config = dict(
    n_layer=10,
    n_head=8,
    n_kv_head=8,
    vocab_size=17716,
    norm_eps=1e-05,
    tie_embeddings=True,
    parallel_block=False,
    init='normal',
    init_std_qkv=0.0142,
    init_std_down=0.00317,
    schedule='wsd',
    doc_mask=True,
    dataset='wikipedia_en',
)
MLP neurons of a small language model. Each row is named by its layer, matrix (down: output weights) and neuron, and shows model dimensions 437-500. Each number is 128 + 24 x the weight over its row's rms, rounded and kept within 0 to 255.
A block is one neuron, or neurons of one layer that tend to fire together. After each block is what it responds to, as a language model described it from the Wikipedia text at the highest values.

L5.down185 [148 165 124  73 134 127 122 133 130 124 109 116 144 163 102 116 165  95 125 172  99 133 127 122 123 101 116 177 122 144 125 112 159 117 134 130 107  95  95  91 143 140 147 118 127 110 109 135 112 134 143 114 123 114 127 187 133 132 142 144 126 145  78 122]
L5.down1837 [ 88 139 129  93 117 123 100 120 139 115 132 148 131 121 148 108  94 132 130 111 160 106 102 163 103  96 129 126 162 131  79 117 151 109 142 150 138 105 129 128 132 148 199 146 168 112 145  99 114 124 112 124  94 121 143 154 139 140 126 143 124 146 118 134]
Cell boundaries in Wikipedia markdown tables, mainly the closing pipe and line break after a final numeric cell (e.g. 162 |, 3:39 |), also dashes and pluses inside records like 13–18 or 0+1.

L7.down509 [102 151 136 113 142 168 101  90 124 123 112 118  43 104 132 110 176 116 113  94 120 117 114 125 107 135 148 170 148 111 121 130 144 126 124 103 148 136 126 107 117 106 152 117 132 114 116 156 135 100 112  84 136  88 121 142 104 155 143 169 111 107 128 139]
L7.down523 [143  72 161 134 156 134 124 100 110 143 122 121 127 104 147  96 139  90 144 148  96 133 129 145 121 123 141 152 114 110 139 179 161 132 149 130 119 158 147 130 164  95  93 138  91 117 115 126 128 147 124 135 171 130 153 142 143 170 171 155 129  66 130 102]
L7.down633 [ 84 116 116  85 177 104 151 158 128 107 155  95 105  83 120 143 174 147 136 134 121 129 140 167 139 112 164 147 154 119 103 118 163 154 182 148 178 139 118 161 140 106 123  75 104 146 133 144 165 165 132 125 112 110 165 102 114 133 124 139 144 129 131 133]
L7.down950 [104 145 130 133  91 124  50 154 135 124  81  96 123  94 146 101 112 102 169 127 163 132 148 128  98 181 128 142  96 129 152 122  92 112 142 156 137 137 100 155 128 132 123 134 144 123 120 113 143 151 122 117 134 123 136 110 142 154 145 119 162 108 131  94]
L7.down1211 [117 143 112 149 124 113 143 141 148 136 101 150  76 135 178 150  93 112 116 115 130 128  92 117  98 110 111 134  83 151 137 142 139 129 143 156 112 133 121 139 150 153 136 147 129 126 136 158 109 134  87 153 129 105  94 117 160 152 133 163  76 110 130  81]
L7.down1300 [111  64 116 177 122 129  98  96 119 145 136 121 165 169 110 162  91 114 103 119 198 138  92 133 128 126 130 125  85 112 129  99 153 151 109 165 142  97 131 105 144 138 122 144 130 144 152 129  92  83 125 117 119 123 134 108 111  72 135  89 161  78 153 151]
L7.down1452 [126 118 146 123 118 126 141 148 112 141 140 146 143  87 120 173  91 129 183 121 139 122 132 181 133  81 146  94 136 123 155 144 147 131 127 162 115 124 167 137 125 114 116 133 133 102 152  86 109 152  84  98 120 118 160 124 126 115 168 102 145 111 161 141]
L7.down1691 [145 138 118  94 143  95  98 135 120 149 108 113  84 122 145 157 151 170 164 170 155 124 124 151 157 114 151 114  92 112 127 150 153 154 147 168 115 124 144 159 128 110 172 109 134 121 132 230  85 108 183 151  93  90  96 157 128 135 140 149 158 107 154 130]
Integer part of the percentage in election result tables, right after the vote count, e.g. 58 in 58.5, 61 in 61.4. Weaker on other numbers in tables, dates and coordinates.

L5.down1236 [185 153  90  85 134 126 127 120  97  95 161 156 145 119 155 147 127 105  98 143 128 178 129 156 109 136 122 134 158 149  96 176 138 101 128 133 107 174  89 102 124  92 125 106 121  93 118 124 149 123 128 125 106 165 161 179 120 114 112 119 138 128 138 135]
L5.down1515 [145 142 136 144 161 125 143 159 142 172 156  90 162  88 122 114 158 105 157  77 120 132 138 106 102 159 100 136 179 144 129 152  85 113 130 174 118 172 125 118 110 115 129 170 147 142 123 145 142 159 141 134 148  82 102 121 142 103  92 110 122 151 133 145]
Last subword piece of a multi-token proper name, mostly surnames, in tables, cast lists and credits (Fog-gin, Cav-all-o, Rohrab-acher).

L7.down33 [116 163 120 127 100 101 119 111 141 123 123 116 113 142 147 123 180 166 137 124 130 139 153 120 139 156 154 141 125 100 118 108 133 165 140 194 135 117 139 123 174 101 111 136 104 164 100 137  85 120 123 148 144 133 113 130 113 142 111  87 122 123 140 139]
L7.down133 [148 160 134 139 154 137 140 165 157 163  89 153 159  76 146 118  93 162 169 112  94 120 158 131 125 144 128 114 117 105 140 114 137 123 122 113 122 129 116 109 108 100  77 138 123 158  98 155 155 111 129 167  72 154 104 145 130 142 113 162 173 143 156 124]
L7.down325 [104 140 119  78 117 165 130  99 181 112 103 124  67 117 127 109  85 168 101  99  74 116 108 123 131 150 106 131 142 151 146 137 118  72 134 107  75 122 152 120 101 146 147 161 131 120 181  94 139 105 160 147 132 168  88 153  84 111 161 167 105  81 116 141]
L7.down463 [131 125 134 126 130 141 154 190 140 142 155  95 149 168 151  66  93 113 113 121  91 118 155 119 129 119 118 108 186 105 152 133 146 137  94  99 130 117 159 108 162 121 105  96 136 154 102 149 140 153 158 176  98 106  96 148 182 116  89 146 160 114 122 119]
L7.down836 [ 85 160 121 126 158 117 103 114 127 107 144 110  93 148  98 116 138 166 131 140 111 131 133 119 140 132 154  97 158 113 140 143 124 139 139 146 130 149 114 126 132 135 108  87 127 139 152 112 123 140 155  60 137 110 149 109 116 127 147 112 155 115 128 112]
L7.down1316 [175 100 129 178 143  93 109 115 136 193 196 130 171 107 138 111 147 124 130  84 127 111 101 119 154 112 134 122 149 103  94 128 122 123 115 107 129 140 111 114 114 115 104 134 153 113 100 124 145 118 103 122 101 125 114 157 121 111 148 147 133  90 129  82]
L7.down1401 [174 136 106 159 104 136 109 100 151 138 156 122 114 149 108  79  94 133  94 128  82 115 213 137 171 171 104  96 130 132 148 132 107 130 137 138 108 125 138  76 154 130 119 104  96 140 123  76 110 129 134 112  93 113 114 153 120 110 124 135 146 162 165 145]
L7.down1422 [155 141 109 199 145 119 117 119 128 134 161 135 129  94 113  66  86  96 167 128 130  66 165 120 133 144 132  97 116  84 127 102 136 172 117 101 125 115 151 143 169 138 124 169 146 154  98 113 118 153 108 126  65 104 113 146 103 135 190 145 145 124 114 112]
Word pieces finishing a person's surname after the first name, often before a table pipe or comma, e.g. Koh-n, Morgenst-ern, Moff-itt.

L3.down20 [107 134 149  75 120 106 116 146 146 103 148 100 135 134 131 142 158 148 138 107  95 119 109 153 126 168  96 133 169 131 149 119 122 116 148 179 142 114 131 115 118 133 139 151 111 115 120 156 140 124 108 131 166 142 150 114 135 122 159  94 127 120 162 168]
L3.down256 [112  99 165 125 162 129 131 138 113  97 143 108  89 148 134 127 125 170 136 143 146 137 130 139 137 154 120 141 121 104 134  94 148 126 144 159 148 125 147 131 117 163 174  95  85 123 109 164 122 148 154 122 117  87 155  88 129  98 138  85 169 137 156 165]
L3.down833 [130 130 105 113 139 133 162 180 132 103 124 106 118 128 160 107 124 106 125 127 129 136 148 112 146 135  91 132 108 108  98 145  94 128 144 149 120 156 138 148 116 130  94 123 133 145 166 133 123  94 137 152 103 140 183 150 143 106 113 149 124 126 138 147]
L3.down1348 [143 127 104 141  87  91 117 142 121 102 138 145 114 153 135 113 147 147 128 115 164 130 104 137 119 125 157 124  98 114 139 124 118 146 131 148 105 131 155 133 110 164 174 132 120 184 129  87 164 140 158 144 119 134 138 112 120 121 113 155 117 113 134 132]
Second year after a dash in season spans like 2023–24 or 1992–93, often in football statistics tables; weaker on nouns like career, time.

L3.down400 [126 141 137 160 127 165 112 133 170  98 140 122 122 142 109 124 146 133  95 145 115 151 143 150 130 153 110 119 150 114 129 147 134 149 173 123 166 134  88 136 125 118 174 111 123 147 135 133 125 102  90 123  96 147 174 142 120 117 116 147 141 112 155 114]
L3.down733 [120 124 119 166 130 101  97 141 119 113  76 146 142 104 164 125 123 139 164 122 161 120 127 115 155 131 130 155 118 156 149 119 146 133 129 110 139 110 117 137  66  87 120  97  96 149 108 150 151  81 161 139 142 145 163 155 125 176 109 168 135 144 127  94]
L3.down892 [115 135 107 161  96 155 108 142 148 137 129 107 135 101 154 134  98 210 131  65  99 131 147 114 111 165  99 118 153 141 111 158 138 151 141  98 115 164 111 158 124 111 163 121 120 165  73 157 116 116 116 169 113 155 124 100  88 159 128 140 145 112 133 110]
L3.down1641 [193 107 122 156  90 140  89 131 165 114 100  92 122 108 173 114 122 190 167 104 118 142 117 120 128 138 112  91 122 114  89 128 156 149 146 105 126 130 117 126 100 103 134 143 152 128 115 109 149 121 168 153 120 123 133 122 123 128 141 153 119 100 115 109]
Digit chunks right after a decimal point, thousands comma or time colon inside numbers, e.g. 23,'00'0, 6.'40' m, 7:'00'.

L7.down50 [124  95 115 148 112 122 141 127 113 109 126 111 172 110 108 143 152 134 136 148 119 108 135 151 131 148 114 105 148 118 122  89  91 125 132 167  93 151 135 145 119 149 145 114  94 167 174 167 131 156 108 153 145 135 137 122  86 128 154 179 110 126  89 182]
L7.down74 [158 128 137 133 129 125 132  95 165  98 120 128 123  85 139 109 132 160 152 160  76  90 134 136 102 146 111 122 144 154 115 123 125 127 101 148 120 162 115  82 108 121 166 148 131 149 173  95 139  99 113 148 144 113 147 156  72 124 119 131  86 158 113  81]
L7.down275 [148  97 156 105 165 144 180  90 136 150 169 109 138 129 127 137  94 158 116 114 147 163 139 151  82 139 171 131 119 116 122 153 134 127 176 153 108 126 114  84 138 157 180 119 125 118 144 138 150 157 134 143 104 145 106 111 142 107 121 108  92 109 111 144]
L7.down454 [137 122 123  90  74 139 159  94 157 163 156 142 138 149 169  94 110 134 132 108 116 103 116 176  99 126 120 100 110 113 133 127 131 151 154 117 114 101 116 117 133 110 127  79 134 121 129 115 107  89 121 151 110 120 147 106 104  73 103 127 121 146 134 111]
L7.down469 [118 121 144 134 158 118 149  99 136  90 139 116 107 148 132 122 142  99 119 159  96 119 100 170 132 135 125  95 120 132 115 138 166 136 133 111 128  78 177  71  68 141 109 143 112 132 206 139 126 134 124 101 147 116 155 150  65 123 164 105 163 120 104 100]
L7.down486 [206  88 147 133 120 149 113  93 121 154 134 106 146 134 171 122 136 105 135 137 125  99 129 143 110 144 118  76 130 132 155 132 203 102 149 124 108  87  69  94 108  98 156 139 108 101 105 155 136  93 126 118  96 137 100 126  92 117 102 132 155  90 117 123]
L7.down891 [137  90 169 134 104 133 152 122 116 118 119 131  97 136 166 114 136  79 124 117 146 113 105 140 128 126 106 135 116 121 119 143 161 142  93  92 136 119 158 137 113 106 128 144 171 132  81 129 132 112 144 143 107 167 112 118 111 101 155  92 131 118 117 133]
L7.down1041 [128 129 137 149 150 106 136  97 124  88 152 161 138 110  95 154 136  94 140  97  91 169 151 114 105 125 108 120 163 139 103 171 123 134 113 148 145 109 141 129 130 117 109 143 127  90 136 115 126 104 119  95 102 135 148 160 161 149 118 105 101 150 127 139]
Fires on verbs for someone's job or activity in biographies (worked, working, playing, served, graduated) and on header cells in wiki tables (Party, Source, Title, Years).

L5.down482 [163 108 108 135 105 136 147 130 126 158 115  97 102  92 147 111 122 147 131 131 142 147 131 126 141  98 149 127 124 137  89 120 131 137 128 134 118 126 102 140 141 130 155 130 102 142 106 119 162 102 103 170 181 100 139 160 163 149 106  94 116 135 110 140]
L5.down1340 [126 130 107 144 134 122 133 120 118  85 145 114  95 140 109 126 109 139 163 110 105 115 138 135 139 130 141 143 124 134 125 138 152 143  72 116 145 140 126 125 109 135  76 161 111 162 145 159 143 132 169 125 136 127 145 116 115 143 133 125 126 114 156 129]
Determiners and quantifiers that point back to or distribute over something just mentioned, mostly "this", "each", "one", "both", "same", plus unit and table-header tokens such as mm, Apps, total.

L3.down166 [117 132 153 108 100 115 121 150 128 112 135 121  75  99 152 135 140  89 122 128 112  88 146 137 105 128 179 154  99 108 157 120 126 131 131 161 147 131 128 150 145 163 121 108 129 106 158  98 123 137 123 143 122 133 142 170 162 112 147 144 156  95 143  96]
L3.down531 [136 154 156 143 157 144  96 140 168 119 161 134 111 107 172 174 165 158 163 108 119 105 118  96 146  86 152 151 125 125 145 141 161 123 125 140 128 139 111 125 120 164 115 119 141 131 144 178 154 143 145 126 129 155 115 169 175 140 146 123 163 120 127 154]
L3.down1030 [132 127 154 131 119 137 119  85 163 141 120 148 146 139 150 131 119 126 165 100 130 133 118 138 107 139 101 124 145 103 142 128 137 133 133 136 159 196 133 137 163 126 107 128 126 155 138 146 138 139 127 131 151 114 113  87 147 119 120  81 139  88  93 192]
L3.down1791 [125 151 136 134 138 140 126 120 185 142 133 132 143 123 129 161 118 123 154 107 124 116 172 136 125 124 110 132 146  81 166 140 131 120 128 151 191 168 150 121 153 122 137 137 125 135 121 164 159 130 143 154 137 106 126 118 143 142 118 135 143  76 102 179]
Middle subword pieces inside proper names that were already seen earlier in the text, e.g. Ferencv-á-ros, Galatas-ar-ay, Sz-ina, Busch.

L3.down444 [156 102 109 142 122 110  85 127 140 137 133 164 114 119 119 144 138 154 128 114 107 152 194 131 148 103 147 128 123 130 159 156 126 110 110 149 151  98 110 128 108 144  97 118 122 125 123 149 137 128 150 145 120  94 177 146 124 122 139 158 113 175 119 149]
L3.down553 [134 167 117  97  95 105 121 130 115 159 122 122  71 136 177 108 119 114 112 140 145 121 134 123  87 159 148 148  94 110 135 114 134 122  95 169 118 152 121 103 103 143  53 115 109 165  95 160 116  93 134 121 145 112 140 146 143 120 119 113 105 110 113 119]
L3.down871 [ 98 117 176 171 125 160 112 115 119 146 115 103 129 141 146 136 137 168 145 132 142 156 115 137  69 119 131 140 167 143 150  97 142 141 140 117 115 114 104  89 102 161 134 143 146 102 151 129 148 107 126  82  78 169 150  88 149 122 118 132 112 148  78 131]
L3.down1206 [148 127  92  93  99 123 138 136 136 164 105  88  83  79 173 102 139 107 164 133 145 108 163  98 100 135 161 122 102 130 125 111 133 152 128 171 126 153 118  93 152 116 100 136 107 131 119 158 111 125 154 136 108 101 117 135 110 123 113 159 142  98 118  73]
Number tokens and the spaces before them inside cells of flattened stat tables like football appearances/goals or league standings, e.g. "| 0 |", "; 0;", "18".

L5.down1018 [140 134  92  91 140 107  91 145 118 151 136 107 135 138 112 125 151 112 160  89 131 112 148 125 163 152 151 148 153 136  57 137 106 141 159 166 138 126 104  93 141 125 117 118 128  89 132 191 100 129 115 119 149 112 113 121 145 136 139 120 101  96 127 116]
L5.down1333 [120 113  95 150 129 103 123 164 118 179  98 104 183 124 104 144 167 124 151 104 135 139 153 112 135 147 161 142 178 139 174 168 131 165 167 129 112 152  88 140 104 103 132 118 119 113 128 128 148 109 134 119 133 103 137 106 160 136 121 129  62 137 107  92]
Word pieces at the start or middle of a name or term that already appeared earlier in the text, such as Ro-ch-ambeau, K-n-app, Over-w-atch, Peel.

L7.down112 [101  98 155 126 162  97 137 127  96 139 112 124 132  89 117 148 162 137 194 142 134 132 165  96 122 126 162 120 129 143 177 105 131 153 119 168  95 153 112 130 140  97  99 142 130 105  91 129 137 131 128  92 181 114 119 113 152 124 128 137 118 131 137 144]
L7.down507 [126 107 165 174 170 116 104  91 128 131 153 131 167 102 137  96 134 120 128 129 139 131 115 119 149 107 131 125 134 141 108 142 181 127 106 106 101 135 115 125 148 132 161 150 201  90 172 137 149 117 101 118 131 135 112 150 109  94 157  90 143  92 150 130]
L7.down557 [128 103 131 114 127 153 154 110 135  77 119  96 149 109 105  98 140 122 145 120 147 189 147 154 112 126 139 133 176 146 109 142 134 115 127 139 182  99 141 149 149 127 157 148 135 146 150 102 117 167 113 124 121  91 147 180 148 134 188 116  96 120 138 175]
L7.down706 [161 139 107 110 134 144 154 100 163 121 126 125 165 126 126 143  93 110 118 133 117 161 183 119 158 132 130 127 163 126 100 160 122 160 129 124  91 112 151 110 105 125 106 139 152 149 136 146  87 146 153 117 122 158 127 107  87 116  88 127 116 111 150  78]
L7.down742 [112 137 159 157 129 110  92 118 101  96 106 157 125 140 136  98 135 109 111 181 171  87 122 146 106  97 122 138  86 110 132 134 152 111 138 114 135 121  94 149 148 133 165 151 142  89 144 125 143 117 111 129 139 109 132 140 151 131 167 122 143 112 162 136]
L7.down1086 [130 146 132 145 145 128 127 116 106 124 138 126 151 110 136  94 153 146 150 118 147 149 149 135 146 147 151 124 166 115 108 119 111 128 138  98 133 138 128 136 174 131 171 146 115 116 149 135 140 136 100 130 154  58  91 150 172 155 195 141 153 101 114 155]
L7.down1173 [150 166 116  97 139 166 111 106 139  85 107 139  91 148 108  91 126 155 131 149 128 152 120 171 103 179  87 119 115 127 143 124 110 165 152 125 109 123 122 120 119 170 154 132 119 174 148  89 121 109 122 122 144 128 133  91 144 132 128 120 110 125 134 137]
L7.down1278 [126 139 115 154 103 128  78 110 103 129 138 132 126 107 118 102 135  95 149  64 143 102  90 133 117 148 172 146 102  85 115  96 147  80 114 105 131 120 103 149 150 124 151 135  95 102 121 107 132 118 128 126 154 123  83 160 148 146 129 141 148 127  80 155]
Word pieces inside a name, date or field that repeats one just above it in tables and lists, e.g. Nacionalista, 11 August, the "- By decision" lines.

L5.down1658 [144 120 130 104 104  97 131 111 137  86 178 127 130 164 140  84 130 106 173 104 122 112  98 120 103 135 143 102 111 142 115  94  99 100 119 125 129 108  88 102 112 120 102 131 138 103 135 116 140 137 137 131 102 162 129 153 139 189  84 115 134 106  80 137]
L5.down1933 [123 137 144 122 138 113 134 149 159 138 123 120 100 112 145 155 139 154 110 133 115  98 123 119 157 112 157  97 127 112 143 103 149 111 165 138 173 116 118 167 174  46 165 104 158 134 126  84 139 153 104 119 116 144 119 131 138 141  91 122 100 118 116 143]
Decimal points and cell boundaries in Wikipedia data tables, mostly election results vote percentages (the . in 58.5), also sports stats and column headers.

L3.down213 [173 165 103 133  59 131 110 163 122 128 110 119 118 114 103 118 150 161 150 114 126 116  82 126 155 116 134  98 117 114 125 140 164 159  71 128 149 113 122 131  95 171  92 131  96 141 136 158 162 102 152 108 172 116  99  83 142 143 152 135  91 162 115 144]
L3.down715 [124 131  91 108 137  98 139 163 134 139 150  76 102 124 152 106 113 138 129  96 114 126 103 140 121 137 122 142 148 125  97 124 123 144 121 139 131 151  91 139 113 103 103 152 118 141 162 147 155 121 145 137 150 170 114 133 115  99 123 131 112 147 113 130]
L3.down1154 [130 102 117 122 149  67  95 125 124 101 127 118 132 130 128 111 135 171 135 129 111 136 131 143 144 127 153  96 161 125 126 136 140 127 132 119  89 139 113 124 103 106 111 146 107 135 143 130 120 138 161 114  84 171 149 124 155  98 128 109  84 149  95 167]
L3.down1590 [109  85 152 159 141 132 115 122 105  95 165 120 153 150 112 131 124 111 144  83 127 117 135 105 144 134 168 112 113 121 119 178 114 119 132 115  79 127 140 131 122 131 147 102 133 126 130 154 121 150 159 136 127 142 123 163  88 127 114 131 125 149 146 171]
Word-piece tokens with g, k, z or ch sounds (G, ig, ag, k, och) inside split-up names, mostly non-English surnames and places, e.g. Brats-ig-ovo, Nord-k-app, G-ottwald.

L7.down88 [ 90 123 128 124 169 138 176 139 140 137 146  80 166 131 144 121 147 126 130 118 123 112 132 121 151 102 190 164  94 131 128 107 139 114 110 169  74 134 162 158 114 163 170  83 109 138 142 124 130 109 151 146  96 128 141 103 103 122 135  73 144 136 134 112]
L7.down759 [130 131 124 118 125 106 119 132 112 126 131 149 145  21 146 141 163 137  85 184 104 120 154 125 135 146 112 143 150 115 150 129 131 166 156 116 160 127 135 146 116 107 118  98  96 153 115 117 130  93 153 152 125 119 156 106 177 133 136 123 110 147 149 109]
L7.down1060 [133 127 106 144 120 115 159 141 130 135 166 140 164  81 126 168 138  97  93 164  98 170  93 127 143 118 139  87  95 127 157 128  96 112 145 129 121 143 135 172 147 174 123 114  77 148 127  94 154 100 106 175 115  95 163 114 123 107 133 104 137 153 122 144]
L7.down1089 [186 140 193 127 178 111 119 132 102 106 134 155 167 160 144 137 102 168 123  96 117 116  84 138 148 109 105 131 156 129 127  79  90  98 121 169 122 157 126 139 104 128 152 129 163 133 129 131 107 108 124 123 141 111 108 129 170 150 125 133 123 125 128 111]
L7.down1587 [141 108  82 161 132 120 133  70 134 146 162 167 145 136 113 144 125 127 154 121 179 143 124 120 100  83 122 123 117 172 167 142 141 146 118 157  88 187 143 111 111  78 118  98 119 131  94 144 103 126  76 103 125 108  92 116  92 138 120 162 125 163 104 119]
L7.down1720 [117 152 130 129 137 123 158  94 120 114 133 122 140 155 140 126 100 136 142 136 136 125 131 127 160 123 130 124 140 111 121 119  87 140 123 143 157 122 100 185 138 150 154 167 137 144 121  97 155 145 108 129 123 138 203 158 135  96 157 150 137 137 122 130]
L7.down1930 [118 165 113 129 154 125  88 177 151 107 131 153 147 122 135 129 163 110 132 126 126 131 104 126 128 158  93 122  99 133 172 141 133 122 134 140 109 153 121 165 130 143 136  73  83 151  97 152 130  98 127 113  94 121 165 102 127  87 112 129 164 140 109 122]
L7.down2021 [131 128 146 156 146 146 124 180  80  82 100 106 117  80 128  82 127 109 138 144  78 144 102 138 101 177 139 132 156 137 132 140 137 157 124 104 138 121 129  81 127 160 127 154 165 128  76 146 134 186  91 100 139 115 115  85 152 145 118 103 142  87 106 114]
The last token that completes a year range or measurement, such as the 94 of 1899–1994, wide in 1840mm wide, and kg or cm.

L5.down318 [125 176 100 116 148 128 143 106 125 162 153 121 111 143 105 101 145 171  76 117  59 164 108 123 147 141 110 155 141 131 123 139 162  98 122 103 112 150 124 136 111 134 165 134 125 160  37 151 131 171 135 111 149 112 103 125 140 125 131 133  98 147 105  96]
L5.down1591 [172 166 177 106 133 136 157 122 118 136 116 121 139 130 158 116 121  91 136 129 133 112 104 117  83 138 110  61 129 146 163 113  66 140  99 141  99 141 142 104 140 123 122 106 145 144 160 121 104 148 158 122 166 132 115 126 125 122 171 145 119 139 131 125]
Pipe separators between column names in the header row of Wikipedia tables, as in Year | Champion, Votes | %, Date | Visitor; occasionally stray words.

L7.down214 [143 106 133 123 140 137 140 105 118 116 155 133 173 121 123  95 109 180 100 112 117 124 131 177 124  80 133 123 131 112 116  69 121 136 149 125 121 127 105 152 103 202 141 109 176 131 145 108 133 116 138  79 120 113 114 164 147 116  99 133 132 137 135 140]
L7.down518 [118 171 150 110  80 103 164 103 130 114 138 170  90  99 155  87 128 145 112 148 114 128 125 119 141 121  95 111 107 120 124  95 117 109 109 124 149 139 122 123 151 140 131 133 147 144  96 130 153 123 130 120  78 142 115 137 175 170 141 137  89 126 137 150]
L7.down993 [155 107  99 155 122 182 131 149 133 162 137  86  95 102 105 168 147 116 107 104 126 147 116 147 112 129 128  91 126 106  98 160 138 130 119 142  83 125 120 148 151  99 127  93 120 137 139 156 123 155 123 119 110 130 113 128 116 117 111 154 154 128  88 120]
L7.down1011 [ 91 129 127 125 112 122  84 164 123 100 152 149 123 100  95 100 101 138 145 133 108  80 135 166 161 101 101 135 130 131 128 110 115 124 109 146 126 135 129  84 121 138 129 159 174 113 129 144 127  73 134 137 112 137  81 148 167 123 186 134 106 102 114 145]
L7.down1204 [121 145  75 154 118 125 123 135  99 107 150 126 120 117  88 117 136 156 137 131 142 132 149 146 160 115  91 139 141  90 119 113  93 137 140 162 107 107 106 164 146 129 153 154 119 137 123 143 123 126 135 102 128  99 138 128 177 133 153 162 135 121 147 142]
L7.down1505 [126 106 127 105 111 121 111 102 117 123 146 141  94  76 155 105 162 157 145 113 119 138  82 115 117  69 164 150 152 160 163 134 133 125 110 118  95 121 110 106 108 151  98 164 135  75 171 124 182 129 135 156 145  88 129 122 131 130 132  96  92 143 134  91]
L7.down1785 [ 96 130 108 179  97 114 109 158 121 134 131 130 147 126 105  82 110 114  99 144  90  91 143 181 172  68 130 147 141  80 132  95  98 136 167 139 112 121 124 122 119 150 138 168 157 127 133 169 137  86 123 144 124  84  70 111 156 106 166 138 129  91 115 121]
L7.down1945 [136 116 140 123 149 137 103 106 118 128 129 129 139 159 115 113 138 152 125  95 103 107 107 155 134  79 114 116 128 132 122 108 116 155 157 135 103 117 122 110 151 152 113 133 137 129 135 110 143  79 116 104 150 100 118 148 166  84 116 126 146 135 129 123]
The token in the final cell of a markdown table row, just before the closing pipe, e.g. headers like Length, Ref, Pts, or empty cells.

L5.down663 [137  78 130 136 136 151 201  99 110 132 145 108 121 134 125 155 162 122 109  87  90 155 137 113 111 117  87 141  95 138 122 159 116 150 156 130 104 148 110 162 132 121 137  55 104 132 151  94 128 119 110 190  85 128 149 147 130 145 106 130 131 162 115  72]
L5.down941 [137 103 141 129 123 129 180  76 113 117 135 120 177  86  83 155 135 104 100 127  98 129 159 159  98 138 103 116 135 103  93 140 130 118 121 104  92 161 138 131 159 143 129  92  91 118 127  77 180 120 128 150 118  98 157 149 142 134 114 136 140 131 131 123]
The first two digits of a four-digit year (19, 18, 20), usually right after a date, month, comma or parenthesis, as in 4 January 1920, (1993), March 29, 2016.

L3.down73 [158 147 104 109  78 125 117 131 109  93 151 133 104 110 108 132 113 140 177 128 118 186 145 113  89 167  82 123 151 123 103 133 121 110 129 139 141 112 133 143 135 145 144 105 119 138 123 128 100 122 123 126 117 115 138  74 146 127 168 172 157 133 102  85]
L3.down740 [118 132  93 100 112 143 159 112 145 172 140 159 118 140 152 128 116  81 128 166 103 126 124 121 139 113 179 103 143 109  98 150 135 118 145 142 116  98 109 108 120  85 143 169 100 122 146 151 140 124  92 104 134 129 152 113 149 143 143 116 153 107 168 142]
L3.down1380 [192 124 140  76  95 102 166 125 136 106 118 151  83  69  85 106 138 114 124 118 139 151  73 115 128 150  88 126 124 123 124 143  93 105 111 111 125 145 121 103 110 134 102 125 108 160 149  92 125 128 107 142 146 147 116 172 134 161  73 120 149 182 109 136]
L3.down1869 [149 124 119 138 132  89 143 163 130 100 116 136 106 118 101 119 130 134 129 159 115 192 131 142 104 136 137 104 100 107  93 132 117 133 121  91 102 110 139 129 136  90 113 121 133 135 164 122 157 136 112 149 121  97 168 131 134 132 131 115 145 142 123 163]
The space opening the first cell of a new wiki table row right after the leading pipe, often before a year or rank number (| 2013, | 5); also odd word fragments.

L3.down192 [115  84 128 113  76 173 141 123 123 135 183 121 125 117  91  98 123 132 101 145 154 140 133 106 135 156 107 153 145 129 134 142 142 144 101 119 144 121 128 143  99 149 171 125 107 136 150 152 125 124 121 148  50 172  77  85 121 116 141 129 152 117  96 128]
L3.down586 [136  69 126 131 121 149  92 106 149 125 162  91  85 128 108 121 128 118 104 109 142 136 116 157 115 223 124  91 155 132 136 122 119 114 114 134 125  94  97 144 145 129 124 140 141 152 133 137 129 124 148 140 111 124 114  85 108 122 130 155 138 134 127 146]
L3.down1579 [122 124 117 122 156 139 125 108 119 153 113 121 167 157 118 154 132 129 137 127 111 144 140 134 139  97 114 143 141 137  82 125 153 126  76  86 100 120 147 117 105 164 108 126 113 153 103 158 169 158 118 140 118 139 152 136 117 147 157 162 106 132 117 154]
L3.down1835 [151 115  82 184 127 117 132 110 127 160 135 132  91 159  91 112 138 102 155 123 145 109 143 117 109 119 128  72 105 121  75 121 169 141 113 151 132 106 133 126 125  65 129 108 115  81 160 155 114 147 142 134  65 144 127 151 139 118 156  58 162 122 117 122]
Word-initial pieces that open a longer word, chiefly the negating prefix un after an or his (unthinking, unstable, Untitled), plus === subheading markers and or, than, no.